config.toml
hidden_act = "swiglu"
rope_theta = 10000.0
qk_norm = false
tie_word_embeddings = false
parallel_block = false
init = "trunc"
lr_mult_qkv = 0.7
max_grad_norm = 1.0
max_seq_len = 768
MLP neurons of a small language model. Each row is named by its layer, matrix (gate and up: input weights) and neuron, and shows model dimensions 128-223. Each number is 200 + 20 x the weight over its row's rms, rounded and kept within 0 to 999. A neuron's up and down rows have the sign that makes its largest values positive.
Before each neuron's rows, "fires on" lists the tokens most often at its 100 highest values on Wikipedia text that the model never trained on.

fires on: ",", " and", ";"
L4.gate248,184,166,226,208,188,203,180,207,213,219,202,209,199,232,202,214,221,191,191,189,203,182,190,178,210,226,206,206,185,183,236,180,169,220,225,198,172,177,209,192,188,203,204,238,204,232,190,184,205,190,228,197,215,190,192,191,200,199,207,214,198,211,187,174,158,218,203,164,228,202,213,192,213,213,223,217,209,239,217,219,152,204,193,189,163,196,228,211,212,252,201,203,199,163,201,211
L4.up248,208,199,161,202,228,173,226,218,255,181,234,167,184,224,202,164,185,183,164,175,193,235,176,181,178,213,231,187,223,235,204,219,154,203,210,191,209,196,191,161,190,212,209,198,222,191,180,187,185,210,197,161,208,195,178,209,187,199,198,211,209,220,224,210,202,137,208,195,191,203,188,169,216,183,173,204,186,197,212,182,175,178,190,198,218,223,220,193,217,200,214,206,209,169,212,227

fires on: "7", "9", " With", " All", "6", "st"
L2.gate487,234,227,215,202,197,193,181,202,195,206,170,214,207,203,205,184,208,187,162,223,201,210,227,200,160,185,205,208,199,181,178,212,220,217,213,171,193,212,218,137,193,227,209,192,201,242,194,191,186,160,167,202,187,220,201,255,161,208,217,188,198,225,189,158,187,212,210,211,230,218,190,200,168,203,175,221,224,192,200,192,181,192,197,203,171,194,220,208,183,197,198,219,192,234,217,210
L2.up487,227,227,175,211,214,214,192,182,165,158,215,235,198,203,193,188,208,191,198,208,198,176,198,195,212,190,221,225,162,205,200,215,195,200,183,187,181,236,152,212,195,219,195,234,233,187,212,213,206,196,185,183,190,188,189,229,200,184,186,179,223,205,218,226,228,183,221,205,176,169,210,167,196,217,204,230,228,177,192,218,179,199,188,198,158,208,198,198,150,204,234,188,205,167,162,185

fires on: "–", " and", "}\\", "}", "=", "\""
L4.gate134,211,184,190,214,196,211,215,213,234,182,165,222,233,212,215,209,213,197,178,194,238,215,190,189,167,212,173,235,166,212,216,199,179,222,218,212,204,183,214,215,186,187,203,172,196,182,207,188,213,224,207,195,223,237,203,214,204,176,167,209,186,158,183,161,205,185,194,191,256,197,213,215,246,215,189,179,183,231,182,193,169,212,201,210,213,199,179,205,235,208,200,212,200,194,228,206
L4.up134,209,183,210,218,192,175,178,203,192,191,177,226,249,169,224,178,192,188,188,171,177,230,166,186,215,197,190,196,215,198,177,199,206,156,214,219,219,192,200,193,175,205,224,191,173,195,208,222,204,163,180,191,229,209,189,220,192,200,188,214,163,207,215,204,208,193,168,200,208,220,200,172,206,224,143,187,232,217,213,210,188,224,198,205,201,234,212,172,229,192,222,179,212,190,176,240

fires on: " and", ",", " period", " War"
L4.gate430,203,215,200,185,221,195,174,187,215,238,170,202,192,197,176,178,156,233,184,216,223,202,206,165,185,187,234,215,240,212,229,229,197,248,219,208,169,161,226,193,215,220,193,175,206,190,211,215,169,190,193,191,193,223,214,192,201,225,228,214,189,207,231,181,207,196,201,217,177,198,205,202,233,215,232,189,196,209,200,222,200,238,210,185,192,219,184,213,204,259,234,207,231,173,202,232
L4.up430,201,165,195,237,210,193,209,195,207,178,202,209,196,225,223,159,172,178,227,196,200,205,215,208,187,195,184,217,175,224,196,219,190,204,185,175,218,205,188,183,173,191,186,194,219,203,256,257,208,179,243,158,215,208,155,223,197,193,175,192,195,181,198,207,230,195,194,196,201,201,223,228,226,179,161,226,202,183,194,185,186,195,223,211,234,167,196,197,229,207,205,235,176,206,224,217

fires on: "0", " back"
L4.gate102,187,196,223,205,239,220,215,187,184,174,185,200,194,189,223,186,193,187,170,241,198,185,184,199,204,193,196,226,208,226,193,184,180,189,216,179,226,213,193,212,223,183,207,181,185,192,187,224,187,218,189,169,201,224,180,197,200,179,213,190,156,196,221,212,218,197,209,174,214,224,188,197,198,223,145,178,219,205,219,211,199,202,208,187,212,214,223,177,194,223,216,216,236,221,240,212
L4.up102,207,201,191,203,192,206,189,217,182,203,210,234,232,205,233,167,208,171,213,210,185,185,210,171,205,233,244,233,183,182,189,228,227,192,202,210,194,224,198,226,222,179,205,221,220,161,212,193,214,212,181,198,223,184,204,206,211,192,178,212,190,202,215,206,187,190,232,216,214,205,191,190,226,212,203,189,190,181,213,185,197,201,224,229,224,207,201,194,188,221,180,245,209,229,197,235

fires on: ".", " m", " l", " s"
L4.gate463,245,206,221,211,182,186,193,198,198,200,218,185,188,195,214,218,222,203,195,195,201,193,217,178,220,188,227,195,223,223,166,178,197,198,173,188,242,212,183,168,191,201,187,161,188,208,204,194,236,195,185,187,209,202,206,223,194,218,192,148,225,209,230,206,192,186,160,192,229,213,197,155,202,175,176,193,224,193,215,185,159,233,198,161,193,216,188,221,191,186,221,224,195,205,219,224
L4.up463,179,183,188,174,187,206,181,198,184,229,206,184,171,219,178,225,250,233,195,219,212,206,230,213,171,183,209,187,200,213,170,182,246,194,189,206,170,197,224,196,209,193,208,189,171,196,210,181,184,191,223,196,226,198,216,206,181,208,186,203,204,193,205,170,213,213,221,153,192,213,192,184,188,171,211,216,232,226,195,204,178,217,226,211,208,228,164,216,187,186,173,181,211,183,210,212

fires on: " (", "/", ".", " ", " than"
L4.gate7,178,194,206,261,212,223,195,235,177,194,188,199,222,210,223,236,219,197,171,203,198,201,196,226,182,236,201,214,192,232,185,199,214,240,222,190,264,214,216,189,222,201,222,191,213,200,207,184,205,207,203,213,210,174,169,236,155,206,224,217,219,177,188,187,200,160,186,209,191,183,209,164,168,224,163,202,228,169,202,186,206,157,199,183,207,210,207,193,233,212,203,201,182,198,201,177
L4.up7,204,210,219,197,171,229,215,211,230,190,200,174,176,180,220,145,229,231,193,214,192,230,216,194,217,197,194,170,190,195,173,186,208,173,217,193,201,202,151,178,200,187,205,217,200,217,188,208,236,201,183,227,217,201,198,188,231,215,191,218,180,248,189,187,198,180,196,200,196,187,170,164,202,184,210,197,223,196,194,194,181,204,187,157,188,160,205,200,198,179,176,184,240,203,196,171

fires on: ")", "0", "3", " |", "6"
L2.gate520,181,197,240,215,205,223,202,209,206,222,204,204,162,189,183,154,203,211,218,191,164,182,205,157,199,173,224,212,200,212,167,176,229,202,188,172,216,213,208,201,188,216,192,236,178,194,201,242,205,212,179,199,219,191,197,209,216,241,183,197,163,196,191,203,204,199,226,206,203,215,200,176,198,152,206,192,220,189,195,212,198,213,192,188,192,173,189,171,203,195,145,207,222,198,212,137
L2.up520,200,204,218,188,238,270,208,223,200,224,212,231,249,238,236,206,239,187,200,164,206,199,183,205,196,208,223,214,180,183,184,237,176,182,214,186,200,234,194,171,196,174,187,199,192,215,185,171,175,219,172,205,214,166,218,229,181,198,210,140,162,202,179,225,212,224,245,186,217,218,230,214,196,207,227,210,162,204,183,222,221,192,173,206,250,196,223,206,233,202,200,184,185,172,194,220

fires on: " in", " for", " to", " number", " from", ":"
L4.gate280,245,192,207,199,201,186,200,203,189,199,195,200,190,173,158,202,196,249,204,190,160,238,178,196,212,191,206,187,194,191,194,190,203,176,199,206,212,195,189,188,187,200,217,177,165,173,165,216,223,184,174,181,218,181,235,214,195,215,214,217,203,231,204,200,194,161,200,211,146,202,228,202,198,191,160,160,201,219,247,194,207,175,165,197,177,157,193,190,198,194,207,213,198,209,193,188
L4.up280,184,248,203,175,192,227,210,233,217,204,183,222,195,222,182,153,193,201,229,172,219,196,221,189,169,206,200,188,201,180,200,197,213,200,217,211,194,151,199,213,218,174,204,194,200,200,158,202,201,185,186,195,185,173,193,228,204,218,234,186,228,206,167,176,188,211,187,203,191,212,179,205,201,184,173,179,208,189,209,199,221,222,206,208,197,200,197,234,160,182,213,184,199,187,195,187

fires on: "0", "1"
L4.gate612,164,191,213,204,202,203,182,179,227,170,207,206,203,226,210,225,203,224,197,224,187,200,235,207,244,188,213,212,237,200,256,178,211,234,215,203,209,185,207,214,194,170,189,227,196,192,206,204,231,186,195,186,208,217,196,174,177,216,233,182,187,219,221,230,218,166,176,195,237,248,226,197,208,206,193,208,211,193,195,201,187,184,177,215,210,206,224,217,197,197,242,167,171,186,168,236
L4.up612,219,200,192,199,202,220,206,181,216,213,181,181,230,196,183,238,162,197,198,205,226,224,237,180,234,195,203,217,158,176,192,210,185,189,219,183,204,205,180,215,217,215,185,177,199,193,185,207,231,195,222,168,192,191,162,191,186,225,190,193,209,173,182,212,199,198,238,206,207,233,224,178,195,189,204,186,189,250,192,236,210,214,173,194,210,251,186,199,226,193,201,183,217,230,206,213

fires on: ","
L4.gate313,200,166,219,234,191,197,171,196,193,179,193,210,196,203,195,214,188,212,217,198,203,194,206,204,208,210,199,196,236,176,192,213,216,207,198,197,216,175,200,211,191,210,179,205,155,254,188,217,238,237,196,163,203,212,201,181,195,208,169,177,233,178,205,195,208,218,191,239,216,227,229,190,246,179,193,188,188,193,181,215,224,225,185,195,191,184,196,177,187,180,185,173,164,191,191,241
L4.up313,187,195,159,183,208,221,239,212,212,194,181,185,180,227,174,215,194,199,228,208,206,214,192,184,187,200,197,197,184,179,172,206,187,213,221,137,219,214,193,211,202,201,186,176,170,199,165,232,226,204,205,212,187,183,264,211,198,227,202,177,199,194,219,161,188,212,203,206,201,163,209,192,177,161,203,175,193,189,227,184,189,203,191,209,224,188,212,176,177,168,222,189,196,192,206,192

fires on: ".", " –", " ", " —", "2"
L4.gate125,203,216,217,214,201,204,196,226,187,178,193,202,181,166,214,180,210,182,200,209,189,217,177,226,165,205,181,200,203,236,164,199,230,249,208,193,222,187,207,218,212,196,196,150,182,179,183,208,219,168,184,204,187,203,217,180,194,233,191,163,153,188,212,201,209,190,211,222,208,227,172,160,155,160,193,219,218,190,194,176,210,179,173,183,186,189,218,183,206,173,189,214,204,175,200,202
L4.up125,206,186,213,220,175,202,208,197,196,179,212,220,200,205,221,188,237,190,207,198,214,205,200,188,178,198,178,205,159,226,194,194,199,210,204,225,198,198,206,166,176,182,214,206,212,227,204,174,199,219,218,204,206,218,224,183,216,213,202,206,163,203,156,179,196,203,182,200,208,207,228,207,219,194,194,208,207,204,187,196,196,192,222,182,175,205,198,210,194,191,196,219,220,173,212,143

fires on: "1", "0", "4", " century", "2"
L2.gate494,201,188,230,229,198,187,162,206,214,202,199,233,213,213,222,192,200,206,201,195,197,173,212,200,228,181,208,209,206,235,191,187,141,206,188,210,205,165,201,205,188,197,178,210,209,195,228,191,211,185,171,187,219,187,218,191,226,211,199,177,169,207,164,181,186,175,207,184,208,199,183,170,223,198,216,193,203,179,174,231,211,217,219,226,188,201,203,199,200,213,222,187,177,201,208,189
L2.up494,187,177,215,215,216,187,217,214,185,195,211,224,176,205,187,192,180,188,199,205,223,199,188,228,189,186,215,216,205,207,208,190,180,213,189,193,189,156,169,184,219,184,189,200,190,203,192,191,211,176,174,190,222,178,176,152,203,201,186,183,178,227,206,198,203,181,216,198,199,207,213,187,204,187,217,190,186,226,188,239,219,205,215,221,224,234,213,192,214,189,194,200,199,176,201,208

fires on: "-", "===", "d", "1", "L"
L4.gate277,201,216,201,192,200,212,170,191,200,203,190,185,188,180,218,195,229,178,158,203,195,200,223,183,167,248,231,187,264,220,185,186,182,244,197,230,206,216,217,187,179,191,212,172,193,218,198,213,187,195,195,216,225,204,151,179,196,195,196,166,178,182,249,213,168,202,166,203,198,192,201,181,231,203,207,191,199,197,210,211,191,221,226,195,216,210,192,232,218,173,197,199,166,190,193,170
L4.up277,190,168,189,210,203,156,204,194,187,176,186,194,188,189,191,190,196,186,215,201,197,179,228,203,204,184,206,195,244,185,205,196,203,228,187,231,183,191,215,185,195,207,218,187,175,196,149,198,189,189,216,186,218,210,200,202,210,167,167,193,214,223,253,187,184,180,256,233,207,246,204,208,183,188,193,195,169,237,214,192,205,238,180,223,212,229,193,192,203,245,185,218,213,185,261,203

fires on: " and", " or", " to", ","
L4.gate242,188,192,177,237,172,203,210,211,209,212,212,182,245,196,214,172,235,183,212,215,215,207,206,230,221,196,215,181,203,231,188,176,208,142,177,161,219,209,173,224,199,189,208,212,218,194,192,212,203,203,187,205,207,196,190,217,196,204,172,167,190,217,193,234,166,183,192,215,182,220,226,193,167,226,168,198,210,177,228,208,173,197,230,231,207,220,193,170,216,181,201,169,191,204,213,195
L4.up242,194,225,184,223,194,231,191,182,197,188,186,197,232,195,182,201,215,198,210,182,235,196,217,222,248,215,205,183,220,218,223,187,208,184,142,192,209,175,227,181,207,211,229,204,208,201,231,232,232,192,205,243,194,195,213,177,158,201,186,216,178,200,226,164,213,178,217,183,188,196,188,219,194,231,185,192,226,199,234,195,155,220,203,196,227,222,244,172,215,206,211,181,178,190,217,212

fires on: ".", "-", " of", "on"
L4.gate80,199,214,188,175,189,187,228,176,186,228,206,219,230,165,179,212,238,208,187,178,169,195,216,206,185,212,205,210,201,238,218,164,182,171,176,158,216,233,211,212,203,220,178,220,210,188,207,253,192,200,218,227,188,210,233,153,245,212,210,183,177,187,225,180,164,200,224,242,215,195,229,180,185,205,188,239,186,171,173,200,222,205,179,169,218,212,180,189,215,209,214,175,168,214,191,198
L4.up80,215,196,194,211,207,177,207,178,182,221,191,226,233,210,173,187,196,201,223,175,172,206,185,208,209,182,202,177,218,194,210,182,167,195,208,207,205,211,176,206,203,199,226,228,241,218,197,219,202,175,161,153,224,188,184,192,204,222,221,199,207,190,195,196,226,193,193,192,178,181,206,184,235,172,200,231,210,195,161,190,230,238,207,229,190,200,209,202,245,181,205,214,198,204,197,162

fires on: " ", "8", "s", "3", " to", "2"
L2.gate68,169,224,195,220,181,179,191,216,181,212,198,222,187,230,198,187,228,187,189,192,220,146,236,176,228,200,207,222,210,215,213,195,221,222,211,183,230,190,197,174,192,211,139,192,192,221,178,206,202,202,197,213,180,202,232,150,201,199,198,191,182,221,168,203,220,222,202,184,175,224,184,196,187,224,180,209,227,170,197,170,207,212,209,186,172,195,189,187,212,183,174,177,179,133,244,208
L2.up68,190,185,181,164,166,194,192,173,241,231,191,206,186,245,192,191,188,195,203,224,216,217,237,194,223,179,198,161,166,193,183,210,223,209,190,189,197,215,185,205,188,183,201,183,203,199,189,185,166,185,224,211,220,168,227,194,201,200,212,215,186,215,197,168,195,210,177,182,185,231,182,203,208,222,218,201,182,182,212,179,188,212,182,200,186,212,207,180,206,237,211,188,220,199,210,200

fires on: " |", ":", "7", "8", ")", "6"
L4.gate700,184,183,176,217,185,209,244,198,212,198,193,263,231,210,214,193,204,209,193,234,201,203,169,162,209,159,207,195,217,207,216,206,193,214,218,168,211,196,196,194,199,189,211,234,198,210,217,189,202,203,173,211,211,176,176,217,199,228,227,183,193,192,204,196,155,168,227,194,229,171,236,211,182,261,191,202,240,187,200,216,199,221,174,197,211,183,216,181,212,159,202,191,201,196,204,212
L4.up700,170,193,191,194,182,189,217,187,224,218,228,215,214,209,219,235,195,168,224,234,178,215,196,176,243,184,199,160,195,173,202,203,213,145,223,183,172,192,201,220,205,194,185,205,180,223,185,199,183,218,185,161,204,171,229,182,216,219,211,177,182,228,206,207,189,196,214,193,238,205,188,198,196,177,180,172,197,223,193,184,203,234,195,200,211,207,180,192,232,204,192,188,180,236,184,189

fires on: " ", " (", "===", "t", "==", "("
L4.gate457,209,218,185,243,239,209,220,215,213,169,189,215,174,204,150,169,214,195,212,208,209,189,234,195,176,184,222,198,189,236,181,183,234,222,190,195,229,185,200,203,208,218,216,151,172,179,210,215,226,189,216,211,203,209,183,177,184,218,203,207,168,196,225,197,239,189,192,210,202,189,217,196,209,198,174,196,213,181,190,202,170,157,181,191,198,196,204,191,229,188,170,184,197,185,227,210
L4.up457,208,198,226,179,234,213,209,177,224,179,214,183,220,173,217,201,239,199,203,195,165,193,204,243,204,201,229,210,208,174,188,162,220,211,165,207,204,195,186,194,195,217,220,204,188,203,186,211,166,196,193,201,199,214,203,180,237,182,196,198,203,188,236,250,202,175,165,160,193,170,185,196,193,189,181,198,181,196,193,191,181,199,208,205,206,201,201,222,180,233,174,223,222,206,236,218

fires on: ".", " but", " (", " for", " to", " number"
L4.gate355,215,193,225,207,178,183,197,210,216,212,206,189,188,197,219,191,194,183,204,227,222,239,230,204,225,228,170,191,198,176,231,182,240,192,217,187,222,198,231,202,209,177,197,207,208,174,143,183,219,192,160,214,230,199,220,182,192,206,169,199,206,173,242,187,229,190,178,201,255,210,200,206,207,196,205,179,185,191,249,212,185,183,184,178,188,215,201,194,204,194,220,188,186,209,197,213
L4.up355,258,217,208,183,186,171,199,227,161,181,207,193,168,210,214,183,174,230,212,231,187,214,207,174,213,199,208,179,185,194,208,173,171,215,223,191,234,183,206,215,177,187,208,216,216,195,169,171,269,168,201,190,210,176,213,206,198,193,193,203,197,214,174,197,208,207,205,183,148,210,177,169,175,211,188,170,193,208,221,210,231,224,227,205,215,197,202,227,214,212,210,179,207,194,207,194

fires on: " ", " is", " was", " life", " ("
L2.gate382,214,220,185,228,213,235,162,196,211,181,177,199,168,176,209,137,214,190,212,261,202,196,180,238,197,172,216,203,170,235,200,200,189,202,193,161,189,198,187,168,215,179,204,195,214,186,203,202,217,184,167,199,194,179,217,184,180,223,180,200,183,209,198,206,210,176,196,188,180,211,237,195,203,241,208,223,221,185,183,196,172,193,183,229,183,244,205,161,218,176,212,170,195,216,200,193
L2.up382,184,214,159,165,172,159,206,214,182,172,238,170,160,210,219,181,205,215,221,203,165,200,208,175,237,201,209,190,206,217,179,179,185,172,193,220,213,180,199,213,211,193,189,202,183,203,186,227,218,205,177,229,195,210,179,189,238,202,204,205,199,187,231,235,211,185,199,170,166,204,189,191,195,213,174,171,231,188,205,196,189,204,220,189,210,203,207,205,191,183,225,227,176,178,191,209

fires on: " is", ")", " was", ":", " a"
L4.gate522,203,202,196,173,198,207,169,223,193,174,171,216,191,214,189,181,217,174,188,252,212,190,185,259,202,183,188,209,208,177,201,228,203,163,248,210,187,187,148,201,212,173,197,206,210,187,209,184,197,182,180,183,218,243,197,216,180,203,227,174,186,193,197,191,228,202,196,227,160,258,161,188,233,176,208,203,175,207,202,189,199,191,176,163,234,191,187,198,187,227,200,168,197,154,172,196
L4.up522,161,204,181,203,221,191,199,172,167,216,216,190,201,177,186,210,229,213,188,207,198,175,193,215,212,192,169,192,187,192,189,212,145,238,237,181,253,166,189,207,208,204,222,199,216,241,167,202,207,193,179,212,201,223,213,200,193,213,217,205,223,189,185,204,214,195,204,205,163,197,187,193,195,199,217,183,172,180,162,169,203,200,196,209,213,181,215,208,186,222,213,224,177,185,175,173

fires on: ".", " sp", " upper", "p"
L2.gate476,186,232,197,207,211,205,205,202,242,205,216,221,212,206,175,182,186,214,170,166,192,183,229,193,215,198,239,170,176,222,213,219,190,213,194,192,215,174,176,171,215,225,196,211,193,201,203,216,199,173,167,245,207,220,159,217,218,194,209,243,219,211,188,193,200,182,182,196,203,180,194,198,202,205,222,208,228,186,218,209,213,210,191,230,231,211,200,188,195,196,228,187,242,167,199,217
L2.up476,173,212,160,153,181,205,150,238,177,215,219,204,208,224,236,222,243,208,192,229,182,208,219,206,178,214,169,179,216,204,205,196,176,215,205,190,155,175,214,183,194,220,234,190,177,196,188,216,271,182,172,208,187,218,179,189,203,187,192,186,184,193,163,204,196,216,171,186,202,190,193,195,188,181,199,204,221,188,180,216,171,206,214,207,226,247,180,218,188,197,172,189,195,202,182,233

fires on: ".", "3", "1", "2", "-"
L4.gate11,181,186,211,258,195,202,199,202,196,243,199,192,197,212,209,179,211,187,192,206,174,185,214,187,171,171,185,233,194,208,199,177,199,212,177,169,186,201,228,190,185,232,201,187,189,225,194,230,185,212,197,191,174,215,200,248,213,211,206,177,221,243,166,205,226,199,218,211,213,208,199,213,189,166,198,187,217,204,209,192,188,176,176,224,178,218,214,155,206,183,174,220,203,176,203,214
L4.up11,250,214,225,207,198,200,220,189,189,198,198,194,209,191,206,226,192,259,200,242,174,181,194,175,218,211,210,198,220,201,206,200,195,218,163,197,220,204,203,201,179,232,183,167,233,231,167,193,209,196,201,189,211,208,193,196,223,192,173,194,185,178,178,223,204,199,214,190,220,199,198,154,242,183,193,209,198,215,193,189,169,207,218,216,199,219,225,206,181,187,225,223,171,178,192,176

fires on: " c", " t", " m", " bl", " l"
L2.gate133,214,205,237,190,165,186,191,208,221,217,177,208,216,170,198,223,248,208,192,210,221,201,199,164,206,194,218,196,221,184,198,198,166,235,196,225,223,202,199,202,252,203,160,191,187,190,192,244,240,246,199,186,246,173,217,200,198,229,195,161,210,189,198,187,192,174,236,148,227,200,192,191,216,169,212,153,196,187,210,225,216,209,206,196,214,209,170,169,230,206,242,179,230,199,191,197
L2.up133,211,177,184,215,194,233,196,211,186,192,187,189,201,217,205,213,199,187,219,185,179,207,200,224,206,221,185,186,238,219,170,183,171,194,176,217,225,200,217,162,220,167,216,215,177,198,210,216,154,164,210,198,173,238,187,203,238,214,184,238,218,173,182,205,208,178,222,193,141,183,234,191,207,204,251,182,193,173,213,215,186,228,189,178,165,217,158,176,196,232,194,148,209,189,193,195

fires on: ",", "'", " it"
L4.gate606,167,171,231,219,242,170,178,208,186,191,180,197,197,191,169,247,206,186,208,199,219,211,162,244,196,207,188,179,197,177,180,177,178,178,221,223,193,206,193,197,171,193,196,225,228,213,199,177,221,220,243,202,209,218,179,208,193,193,191,241,236,204,209,185,232,231,175,214,195,207,216,214,185,199,201,188,188,243,179,220,216,219,190,184,226,186,197,179,199,244,186,171,237,192,190,228
L4.up606,208,198,219,214,197,190,224,156,197,205,207,194,198,176,206,221,204,189,214,174,180,248,186,213,217,179,166,185,172,187,199,223,210,202,204,202,243,215,186,202,226,187,185,203,207,195,218,199,212,196,209,179,220,194,218,196,197,232,210,216,217,189,205,205,175,221,207,182,177,218,245,158,207,168,183,132,215,215,202,202,213,200,178,208,213,219,184,193,232,184,209,188,218,219,190,221

fires on: "-", " |", ".", " \"", " •"
L4.gate630,235,197,215,229,180,189,190,192,211,234,169,223,215,180,142,201,209,196,197,197,199,199,189,226,236,186,197,216,216,182,199,203,205,186,191,187,204,234,215,190,197,195,183,186,176,228,195,170,224,221,186,195,234,166,220,181,170,190,196,198,190,193,174,191,193,207,220,200,199,174,156,198,194,162,197,217,214,260,202,182,193,198,193,213,232,240,190,219,248,200,207,203,200,224,192,172
L4.up630,204,179,190,212,194,202,203,204,201,263,208,190,188,182,178,227,202,217,226,196,171,169,204,205,205,210,230,198,217,173,173,165,210,167,175,208,238,200,206,218,212,188,202,167,208,194,190,214,176,200,231,204,184,212,190,230,189,219,216,178,209,129,176,217,198,175,200,190,191,174,184,161,206,223,189,203,178,176,188,166,241,187,201,201,178,204,210,227,204,223,188,207,193,226,212,167

fires on: " |", "7", "0", "2", "9", "|"
L2.gate304,163,227,233,226,215,234,192,186,221,202,199,231,199,215,206,187,192,195,158,194,177,226,203,155,182,205,178,220,221,204,177,250,210,213,198,143,211,214,239,173,193,222,182,248,176,205,219,218,195,219,211,213,181,208,219,230,197,215,199,197,200,170,141,166,173,192,244,201,214,207,195,185,202,202,183,180,226,204,195,169,204,211,163,184,176,189,218,174,169,203,179,215,196,226,204,245
L2.up304,216,207,166,212,202,240,215,175,227,217,217,214,212,200,217,174,225,178,250,191,215,184,210,229,190,199,188,213,228,218,220,199,209,215,167,195,165,201,202,199,213,205,216,222,189,201,200,185,193,235,214,200,214,189,193,213,174,245,207,188,191,200,219,205,194,197,200,210,234,179,183,227,209,212,173,209,205,186,184,196,178,202,196,219,201,184,196,167,182,205,190,198,193,234,188,201

fires on: "8", "9", "3", "7", "2", "1"
L4.gate10,177,211,197,228,174,165,161,179,233,186,212,211,182,184,178,229,209,200,214,204,193,190,213,185,257,154,218,191,205,228,228,227,171,202,198,203,223,189,226,222,185,204,206,189,182,206,183,208,218,229,189,167,212,194,215,165,203,185,194,172,202,205,198,188,221,138,179,199,194,241,230,216,223,180,183,191,198,195,202,190,211,212,219,201,184,191,207,204,205,205,210,175,193,178,228,177
L4.up10,194,215,195,210,191,207,190,217,214,192,195,211,183,194,184,201,210,193,196,212,163,216,166,165,242,186,186,218,188,192,168,226,218,186,193,183,189,254,242,227,191,145,203,171,162,222,191,209,242,191,204,188,182,179,194,185,208,183,208,227,184,205,194,211,205,223,209,178,186,224,195,225,190,197,199,199,197,171,190,163,181,220,210,208,187,232,186,202,221,194,192,194,195,244,195,199

fires on: "1", "0", "-"
L4.gate90,178,182,197,207,191,189,183,210,184,223,172,233,204,182,190,187,224,195,223,178,223,199,233,220,214,182,238,208,196,188,173,166,195,182,198,168,218,207,165,191,199,237,184,182,196,199,191,197,185,226,196,188,209,203,188,221,208,216,203,206,196,180,233,211,201,196,199,197,198,209,213,205,154,223,199,212,210,187,177,190,211,187,195,213,200,241,182,212,205,237,181,228,193,178,205,163
L4.up90,201,194,209,204,194,185,197,206,206,187,204,224,219,189,197,246,195,183,216,215,242,168,214,204,181,205,170,198,190,176,242,198,176,199,191,180,199,175,208,180,182,219,219,181,212,160,177,184,208,205,185,163,211,162,198,199,209,224,199,195,189,227,205,211,166,214,216,248,212,217,261,196,205,180,233,238,233,201,163,216,191,170,220,212,204,227,214,194,212,205,225,216,222,192,207,209

fires on: "0", ".", "ast", " ("
L4.gate21,205,169,197,242,210,203,184,197,178,196,197,197,227,198,192,188,202,215,180,215,217,202,189,178,201,168,191,193,191,239,173,227,192,210,221,196,205,220,214,204,201,193,207,186,181,186,187,231,185,235,186,225,214,219,206,213,206,241,187,217,157,194,179,201,218,203,218,203,228,161,229,173,171,192,191,202,233,196,183,227,176,211,206,181,219,187,218,163,221,157,194,211,234,216,175,173
L4.up21,192,210,168,186,221,193,201,223,211,183,193,182,236,235,201,171,189,219,173,210,201,204,174,240,198,203,227,151,151,210,210,188,206,181,188,194,180,175,230,157,185,215,184,199,205,185,197,192,224,182,224,180,215,261,199,190,187,202,225,232,212,203,189,185,205,205,185,203,217,197,191,166,200,184,186,185,208,171,211,173,208,196,176,194,200,224,222,205,197,206,203,204,235,164,253,176

fires on: "-", "1", ".", "8"
L4.gate89,213,161,214,195,181,209,224,228,201,225,180,215,231,207,176,232,212,192,197,205,193,184,192,198,186,218,222,225,227,243,233,206,176,216,206,187,177,204,195,194,216,201,169,153,229,202,205,190,190,208,268,206,177,217,207,153,201,192,188,192,169,198,205,182,223,222,218,205,209,189,204,184,231,191,193,198,236,209,205,188,196,191,175,214,223,173,198,218,199,216,204,207,207,172,220,190
L4.up89,170,189,179,216,181,178,218,203,165,210,204,226,172,176,180,222,218,207,207,185,171,176,172,159,206,193,208,191,241,226,156,196,163,193,202,215,236,196,202,192,192,176,222,196,218,189,155,211,202,222,201,195,191,202,206,185,255,181,208,182,203,219,202,216,214,185,218,190,190,203,218,149,197,190,195,229,193,207,203,196,214,191,197,218,227,226,184,230,192,195,241,248,191,186,220,205